config = dict(
    hidden_size=576,
    num_key_value_heads=9,
    hidden_act='gelu',
    norm_place='pre',
    rope_fraction=1.0,
    init='normal',
    init_std_qkv=0.0143,
    learning_rate=0.000797,
    beta2=0.99,
    decay_shape='linear',
    max_seq_len=512,
    train_tokens=900600000,
)
MLP neurons of a small language model. Each row is named by its layer, matrix (up: input weights) and neuron, and shows model dimensions 432-559. Each number is 128 + 32 x the weight over its row's rms, rounded and kept within 0 to 255. Numbers have three digits each.
A block is one neuron, or neurons of one layer that tend to fire together. After each block is what it responds to, as a language model described it from the Wikipedia text at the highest values.

L6.up46:151123134152126127169148118127122182182168140113101122197103171144096121132135069124163114180136118129131122128138153110116137096098143141143145146146125156095174180114143123110105107141164103103144099100074129135148178135087126139102106074146143117147075161102180155152124125118131154113110080138158058126125125111099216093061117142118189168160134112134129167104148118142103108169198
L6.up97:147129157077139082140128162114169123140138184080117115080157125147114155164130131073255134186151102135128051148153136187165185163176083140160095126144151148119175133109027146109144124192136156204116097147124142147111069105073106197166120129085110129144167177088140124170153118148164121123103119135106134102128115144128096114127136130143155189096180162145114136095110108125151090102131
L6.up286:135155147173109101159041154105126153161175162114109099136137181077139126129122144114229170163138090117119164111102115126129108097094160159154110146128139154089161151123141150091146137153137117158112142122115097109122118141137133151112077157080119157133093143134179141153134131099152133121071079130144130173108111137114114113062141108121145136122153127093076116060159090133126113208178
L6.up633:140183135163112091166114193149104145151132116081139111130118134115116134167150175101166174135145079140128085138125061135119162052085135170148075154130173104189136143112131141092115093123109167158100031104136145147107125184121185140141125225104156171117127129154161165169103114116129154165096107156130105101105087143113104177110110104126139170153148164159153119107140132135154125075124
L6.up1120:127159115150146110167141150113140185180143131120097088051159117153088131124123113123177091156161133142126138172125105123077133139118126115109121132117157159175193147123088142155083127168178119192100102112118134104142132126081140181135164132091157156139196159094143163131196163097064125135105097179186102122138081122125163134085112143147127120130112133109128183102173080176157093182146
L6.up1323:110120157124092136152092148106098087165171164125145119141167156115103123153132168096223134227144110106106074220174175116124133134155088125139182174105116165137167139176124177141130105172141097156103146097112128110153084139121110171130121198059151090124122155089174131154151165150148209129117082142145156166132107145121153144099156136126137255122152160087082169127146122196139095142140
L6.up1444:156203151128057107137104152091237121198094123099094084139088133080096182178094144126129161092183121148156091115164099190146050131132154149156071162106101135104173108108109102168169155119082156169137092163134155125104091116140172160093082119080168218142081121141121165182116171107144134133103111161149174146079105172144057112095140113125106104142128093140125152122172105098151111173135
L6.up1623:158130129142111141142131107118167127175154155107182128120112173130118074112074155103221171159174124124168097086078122160122138096133161151117097109132160125148137162082159129217103158133144089162140105111100164188172085127149092136112095173102178125163148095172192110094161135142133158160165102078107171152146156163158072161112172097107121146128130138107081095120117134147155094171120
Word-completing subword pieces

L6.up368:153112141122096164186112170119094125130150126127077084159100169111166152150113073172150141162099129167124141128153176169119110225043097133111123104100138105139198160109135161087129143189172034094117094139135103097148130117178140087094126120125116085138080094085139095136128166139134193116118119128170147137126178137185123133094150154115181121113143142071114172105159151098103090160153
L6.up675:164113181098191118040137154159096119187178165141140156194115198128150080117114164131178074095096116121137147117135160113062117126140130169139175089149173108104175100157207151110159116139139130115130121121118128162115132126160144140142136229135154112154112157125170134109144092160082204144164173056118152137121140157135191150101116149111136115123128141111110142105141139084141113153131
L6.up716:077147122119096094135113187163086139100164080141125106122089119120110197140134140107099122095098153179123075078082154102147153130089102076144183115165112138139094127099180133154136135129089187086116209060156155148162171133086096137085152058151149137151126083135110176071116098143115143126100120098126173145120156124076141081136151111099113110146082174128117093145124142180173100137100
L6.up757:104088127086097136112093114113121143136136139108133112080127111117105143168142066150139095091145167121069208156124138108153136198080087159141115090140109144108149150147112141119109127172202148090092164127105165161113119158101081114156143128118148121133093140059123131128110162144085116078108107150140077130127162161097155071136163085123157079114139107070109170154152130098088079096165
L6.up840:134113176053153169131154116146106105130178181114078120157101140143093161137177116110217087138135132141106191119136155190099130188090072137122156030141146131080203152136096163086138164160153160071121162153103099168081154154156109079146102131148108097093138162014147171124148089137145165122144084111143151106171146113115147110101157129089149220094151140103107146167117120107129068108115
L6.up1162:127112169071086186160182128126088168154143124112132134111161146198075094139084109121136095118132129153081154150175172117140139119135115102129155105102144144110179100141133137125199129192174113129090153136129160131068095104170138177150146077120124122089078161068182153130152149123096161144148106076118141151099177059140162100118149088145121197121190136089103138147139150156098132130124
L6.up1254:105102087087185137142099147124056133165162147158096132124139162116148121182099135144204127093096172112070134198123152105080146150086063243104152165116209111117121138158146184060138109154182118133121107142134128133120100140114142106102140194130158091082128133134128077146151157188109181106159138052163076109122189212118134087121161106058162188106117155098097099132135150124113076070111
L6.up1494:142135101146137078162094132182175174129121138151129134124131090197096173133133167079137105085069161155122115076090173109117101147162087149145141101079109142098130051147114117124121127157181117132021033093154120141144122145112157081133128156137139120123122154152150142112138095132135141110176113099112168047158179123213170154085128075062076101094124092095080150080145147146145115090115
Parenthesis after table labels

L6.up288:175108174129106116145171110126175107090187094126093109148127196146113119128127061157120087041084115135123182132141158116119170203091111127157166055164079109085104157188177154104138140156176110065118082091127131123111176118124100115176128219143116076148155175116200116144116136128086216119108136151146134112117165122118213144110112144171109110070103133196125164195108167084120102099126
L6.up711:069123170101121166125127167114143132117107106081149121142058170148064163154105118170138135077103147157102095114156156139144149146106137161155134110135125119128163116132150100123128130123116154127128061131119087174078125134140165130112093179099112126143144185120161159132123170095132182100094089097127122166128147137094134060121114123111186084118106135119117084164202094121106112171137
L6.up866:106133180185097154168101120131186137148119139151121134139079109155106108140085095097191084127090148177103148156144073111097171170133184143127178090128103153088173126146174161080156175173123155121110079153084103137141166163144112150150117165099081129124143128103181154131182131106108133120088108147163139140127106089152182053105178127086148146127130160112142161157144118120123098148195
L6.up899:106156152090102120128119095122109137116181165099092110162090174117125098149136061100208103132102127151121142063077103164158128157106137144160097118195142096070161161158150170152138121128147110108124137155081112126121170132134113087151123120135185112126176137050160163113121112116094209089105073091178126115064086096158171121101221147118153109105124093112085127161109129100117126063133
L6.up1042:181131105111105053196078083118117170127178130153147128094143136172166112166111090128210140195111135147136054148120127128149121130115171178152137114116150130128186141082134161129155131131128107160077105155133143130158153164170103110140197161116192109140170194120170118077171128133110210115073113159137074101119177119164073110133175163136154145131136131094179111173140121130112113143097
L6.up1302:163107156107095148178104116123137140155134126119156107131133107148156128174116106109212146153132093177136123184094107161167156151136139104139121145165100110132144163133144173120124141142197032103108153119110105123164126175107088068153123155090191061142128148122137137145157154141098238086076116138128126082139180177166158160111185165092131117158112067130153173134119116128107079085165
L6.up1415:107111107101098152155174115145138124121163118080091124145089133132155073077143115113118128163133158169087155132138188163207169162134138151139123084102138137122153127125145173186187082125152166063135138135154137130103114100150145099106107105138118110157179110099184122076129191146142157111121082048168178107118127104116140081124147178098107097098076119105061170154113147150140077120160
L6.up1528:147154164095135159120112115143130128146152145113140123161059085124123125124119091093144112102115105153160134085156099115111119113147132128136168091151119147141198165111154154088135119156141139161109113165101136165175180166141032175162137145087143108142180141030174164120159120092111152134096135091098160118095069098109115141127175144111166132092107148118094186208194116081116099081176
Word endings and markup

L5.up337:096174151101092130156145196141110166154149125126147049117163142092076105138109111138175099113121141165178117104174092137134112144105083136020094116136112137145088159145137150122124130102179108128115133123137080152148109106184083116117159070153118165132110145114156171083157102127097138096064129173065118124140157118147080124111094136079098156137095115077169152115136118157201163095148
Plural noun endings

L6.up860:093153100134155164090042109136152143121145109106119145193137130115181166121140113162169076125067085143082175120179091061082091134129119149144168144168108160073190084198154161142154136134131073081170184163141097110100170114173092095173143138121144175135142127115138157082169133105120118133106150192117160141139139167135146104114145085142063119135105151114121101090123148141127146034132
L6.up968:088118081151158134060196120164151094110166119118128136142153141143166112101114148136167083187147156114155132134163125130127163128201111175148155157127114145126152099196141099180121109134117112090127164112155184164111100110079143066137146145147121142113074094119133127129180097199090149145120158178169166083120140124140241150170144116091126171131143113151119118213037151118182129016173
L6.up973:075167106189112112116135114146130112151080120124111103137096152085161126101112175162142117156112163184138074178177080166087188155125131160183165179114125161155157093161175197171117070091137115132187163190129081149114103111127126115150116174106123132143127101111101107129088139146069090098139165192196131163164143236183073080184157195146164090141121106143120122111168151130115103095064
L6.up1317:103122106132147116179186116118146087087059074100073118101096159137127178132127140116138089086107098147076160124169129102167135169109108071140109116099103191118153093188170175092149116106126152151169153115156062140068145118178139121172097161119103119154155137056129128197117182152118061087168077145177144168160104086135143058137192128176176108125104163104140179142157126151089133194148
L6.up1515:057147089195149090146115085131123112073131101109106107120060150127165115102145110113098086165099113145081152171146096086140106139098091102195117125124133137085122079147167189190143117119161143066204198090152134155098153183171133068181135146146102144137142133137111147114115139117134129112157084179184118155138163111135170110152150141160120086090139159125134111141132132149142119151100
L6.up1541:060151123112089124156095106151171155138117095122106172144175136108120177148107138108133141147126081182123105199158093079096118110119126114144098160149155147094175089185150186139170134146121085171119159132118128194139155132120072153124142130113107154123097106127117146193166120156128089137139146210176159137182148170137192092183124071146078152152155167115097122094114113165163185068124
L6.up1636:094178134154103104138114136129186125155124123123091098170118160160182153127112165130112085168046061197102035151175083157128091162145088161160100171092159136118143078152104110152189092154086041145168099122117091160111110122152181134114132094140139185186103114107087163164105157138154170126150155177181135083118142139180105108121131139124098044091121146110120145027091097138136139131106
L6.up1649:080115120109113096122084090132145120147125081151115129105147091126145191089112134135097103110099142154102118156212118147128100132138070129169123146131116146141164019196163142171167113154117122126189202143133136166120128136145120113119125173129134139141158109064084131170180146137134075120139159178195163115153112123129176086177145097201103068116113137120060192088139118170142145121168
Mid-word pieces and table markup

L5.up138:189109116096104082108123163159140146137147074125104112074144185129150135108104061089094113074099117172169121182146109200179131151182123134158110163136144138108072148123102109150065087171176089107133149150093131175156113106151124143080136069118080103126154167133128130162150109150126148096119120177124151110116124161173126120099141136066130118124104111057126108114097088138124110112132
Mid-word name fragments

L6.up22:145130119139098127204122185177147114085086139113149126144108078195118184170074101148163142112097107136119169091108127174083116116066114161126086094080108177115121211129159091101161126171141204129187129128152116152132165094116082135139141152144122077132128152130149183130149128135168132105119133106103167095055172120101169154069101128144152147156129086153118147128166095154181176148123
L6.up295:085136161112095124192121128152110155081160155063141089158148049156118153130113101129172109112111149179161162154157103162168166177113188148128169127146081119083110173107183157132170111178129122120090139111137110115169191101158128087150106076128128082148124153112136135128185139160113164128132120121191149091128146137101132139134125140113129118133066122079106102164087162159171146087153
L6.up311:184196095027092124152106108164152132124107074142090108137165154125115120145073123091155098112125129131189150160122099145073149083053120179097174124154095124127139189145103150177129132111128135129093141073156106158113176084141134159125169104077122126168090095137128094162173110174114150101119104072086167180074184173112123101169128182164113132106092128183154178137086076170065156130128
L6.up514:140171129115095124144085125200105114139148153077103102166146116117141130120159125112130118115117060186112083122163127083106134149073123118153167110162090141165096158151157111121090154184198111155161134160143061177124150108133183095145108082120098107126175114085107110139117151119136133143124092164116139113144168059123076143129072131114142135140088100115100108129096134133087161126176
L6.up682:091129153087120157115165114167151199104131128129157050135115148168114134130155191140100155105150131147098108137183117182161080157153106128156118169128085110086098175148174127133097076174210111100118165109123096143106082123179090168090133048137151151107117143123101177126114113159166094084121117123103143118151133163148136193110078163112090093153133101148074089122093144161162152123138
L6.up822:109132142141134166185136135145155156088127086133161086105125156179146112134131118100103067151057083145149106108148144120112085118037106111130134159072139119132114154177137086158037110142098122148067095068166121158128153065149148150112168154156166126119126118124135166146172138112121166070102107137042149119112126091130083144135109103135116134110139113108156159117106152167080195127149
L6.up1135:085110153118145097153106157148145087072131158119149136145166088084092100148134115111125064119179112114115138098165132069075115157092129112094147143057184114127144196177135149126152162175135110175127070104148154166142081110185150128089107142156117093193086121100125137120150168160080159033109131145146120143126161109170169091135104110153126097111122059133137087080118125177141161143120
L6.up1422:189118086067110134177091212145080114083141172132146119135065119107132075132084168123135178122146058203135127155128095131115129112057113121058130158167090168118139149165149123150126169147145153167112180147168123169088191100125154118131168134115119142141134134074116170150117151156118150114155146083090178125118114140101111104114113205088064119137066110123190136083128136172143175126138
Plural suffixes and auxiliary do

L10.up111:047127094115126146226100162170116128087123108129134123140114133134142153147108139125095187160129173131093149107111130153159116163132102125090115150141095104136105149154131123142125099126110135101100113093093140151104128126080091100129136166151084121143076152129068152087183095097086122093087142145116141104129190150159095076108177157130101118141124167076070144154177142160082122118102
L10.up330:100149121101139176111111117197084165067120167207168107118101178143056173110137186168145107164143174066110133091130170111168107114079075116107146087083079152141085154144136125146056158081185127110144155181102101123127194107129098153115093096153083097116133209128138057121162126121096142130091163073130137075082113132090152054124119124131119132108097150134156137148070131172141156143106
L10.up688:163094078126102174148138178231132171131144118143082137129153158091148157180077137115105142103158123165159164142150104106130110111082109133140126095080112110104087139078100133147115121157087068137131123074150131144134160125176062144127170110088137144164090138149097171070096167123159138114112186161172128137097111111117184183128149183129151148108070093131120098121124098131150136163065
L10.up732:107111150108125108136064128132132124189122139175093130148171137193136133129113124136103156136153142142144150104095091105072127188106039150092150114082098151095149074067093106165109127170112092089106140055161138154127118147128163189112159174126170157100147119117152166112148098172083101100106083075155149173055152133166112134113183147117062126100178083140165131139169165111196157145083
L10.up1198:105100108143082137204119127162122091127120154142144146089143080152175140145098160163157156175181070136161162113135151058106128058066097096070153138079108165098079190094138144094108136106179109133073089084187150134122140114123133151108150112098133108112108101165184100092119220082110152113133107121138115157098129127144127132129115151145133073119119115085172151116139130183128118123064
L10.up1539:178127152109154128146128121140158175152153159147096103144095149085121151097105103100118137083155105161172053107147085130115164117106129139095136080133095167116125065145099127126067106108122098117113067112178127179115163140110085175136171152137144131165144121172104137120177213142119134085104138108173110143093141094119083171171152129118112119127159084053074164160043063098138139152145
L10.up1633:117063097126116134153122139159148156152126136202101141125121122160117135163103112151135108063136173135136119123139109157133116160155077149060135114134055133091130112145142129150174137123173108086126145089079107155141065133085176161076100126135123137123114117104131093140124136133071183113137096027147123111133192136134123117128165174134143087141093117163160153067098099160167114149117
L10.up1707:154115060106069134117157191140149146131159139148061138098126138127095196121115052155134137083092137137124167139086155135143106124109094089182143127034108132152123161107124106171076119157114137141068156096088133153096160149117125173128191126186141149128075142105088127133123133148105150109162077113106105074160123126046143114140172138140136145112109106109133112111148094165176172147144
Section heading markers

L5.up959:108119188090051105092109112127139145143135163119152151119121113085138176101075076074084122034077152164103139132072115145115123113118129169122131118157124160141121108148185183137115141123146113166134117092142141144107117141133084183126104066126096127125130112160107137149144082149134118076157171215114109135157190137113127161065092134051111106160138120133184129125132080076147118184073
Mid-word fragments like typ

L10.up218:110153125071089160161076208134182117129166118150172141182128126156077122107057137078152177086086173126118087130170075133163042125075117108102170128148126171145120189167123112187098121149110122137116109109131151136079100134143191138125118093112167098183075119170078102080126124087101174102144143161136115134152076126091096205165144123088105131156120129117094104150119130105114116130111
L10.up313:107128152112153091178188151130157166149181145110102079126150133101125100115097103087152104085147137169146146162143091097136150126123057089099154145146114138123118081114144133170139109151120120143122109107230069157134179063120110154135164120092157098112160120148163106149133128074098176119174111125074122128145125104109120135166099120082124175150097117096114147079114099093150108096177
L10.up437:133146105143182157176129177123113120143127114115133099107165128134113113120113171103156068136170106149130099128117074068146128111099060177126093124166130182106074112103154137128125173080147087098143143122150109183103131074129136123129109159128222078123148107149147158143177156096108144161117132166101127093129118151177132105131102117122162139146101118112129061166106145157174112082197
L10.up836:133126124135154164186094114204150107153163150094151117124102164137123141140116162118103064095117127148111122078118131146124106158087099102125213140120128109118131125066155172149130118197118097149093160106124145116115175124183081159127170127164178140097111173105080132121132132154083127140164158138172131106085126106130126221153135156139140121099169074163128140107113153133139149106166
L10.up1251:148123144161133097161116100136149183162153175109086147134140121119104117127129125112105104105117135173100065101173155126131164124143087160120174125101100168157112108143161136191134098138139136159109155079143156149107128095147116094116102140076153115139119143214069148148162149084149183163146140170165139106064111125152090175163119119156087134094123106100118074131143104122141098112097
L10.up1340:137104159127113124160152144149161150121163119141099081142123145156072143151085127112120142146134103133176047110108120110153115196090120062165198143125160136106117114160126137171134136155148090119109122099122062162116097159155134183132134125097152103101108091140083192081129154099072142110135096161175138120115126163143136153130163131092130172126136108069105120115101114096175122106132
L10.up1383:111146131166105090115084141178096096133182195124108091103096101106153113076100136151081089166168119146173107084180142105076073086099099146110138108119123126089159153109134166147146134109121142189108073105218144148093135119188101127134111051131139096155172167167151155172201173129158112102123112194146138150097139147161119131124103123187094118110159115150116152160143126191123164121073
L10.up1483:112150086114124093116109135101111172110102119110129127134099109103115115166135104099115113120076089227116129151141142135119110156147148139152106154142110102168102138110171143109139095130098142096139118115103121173167153111119133081150072053079118101135153113164110065150160135087164104112143129183122147109102050146199140094109098122097141118176095158099143139067069114099072135130148
Phrase-closing words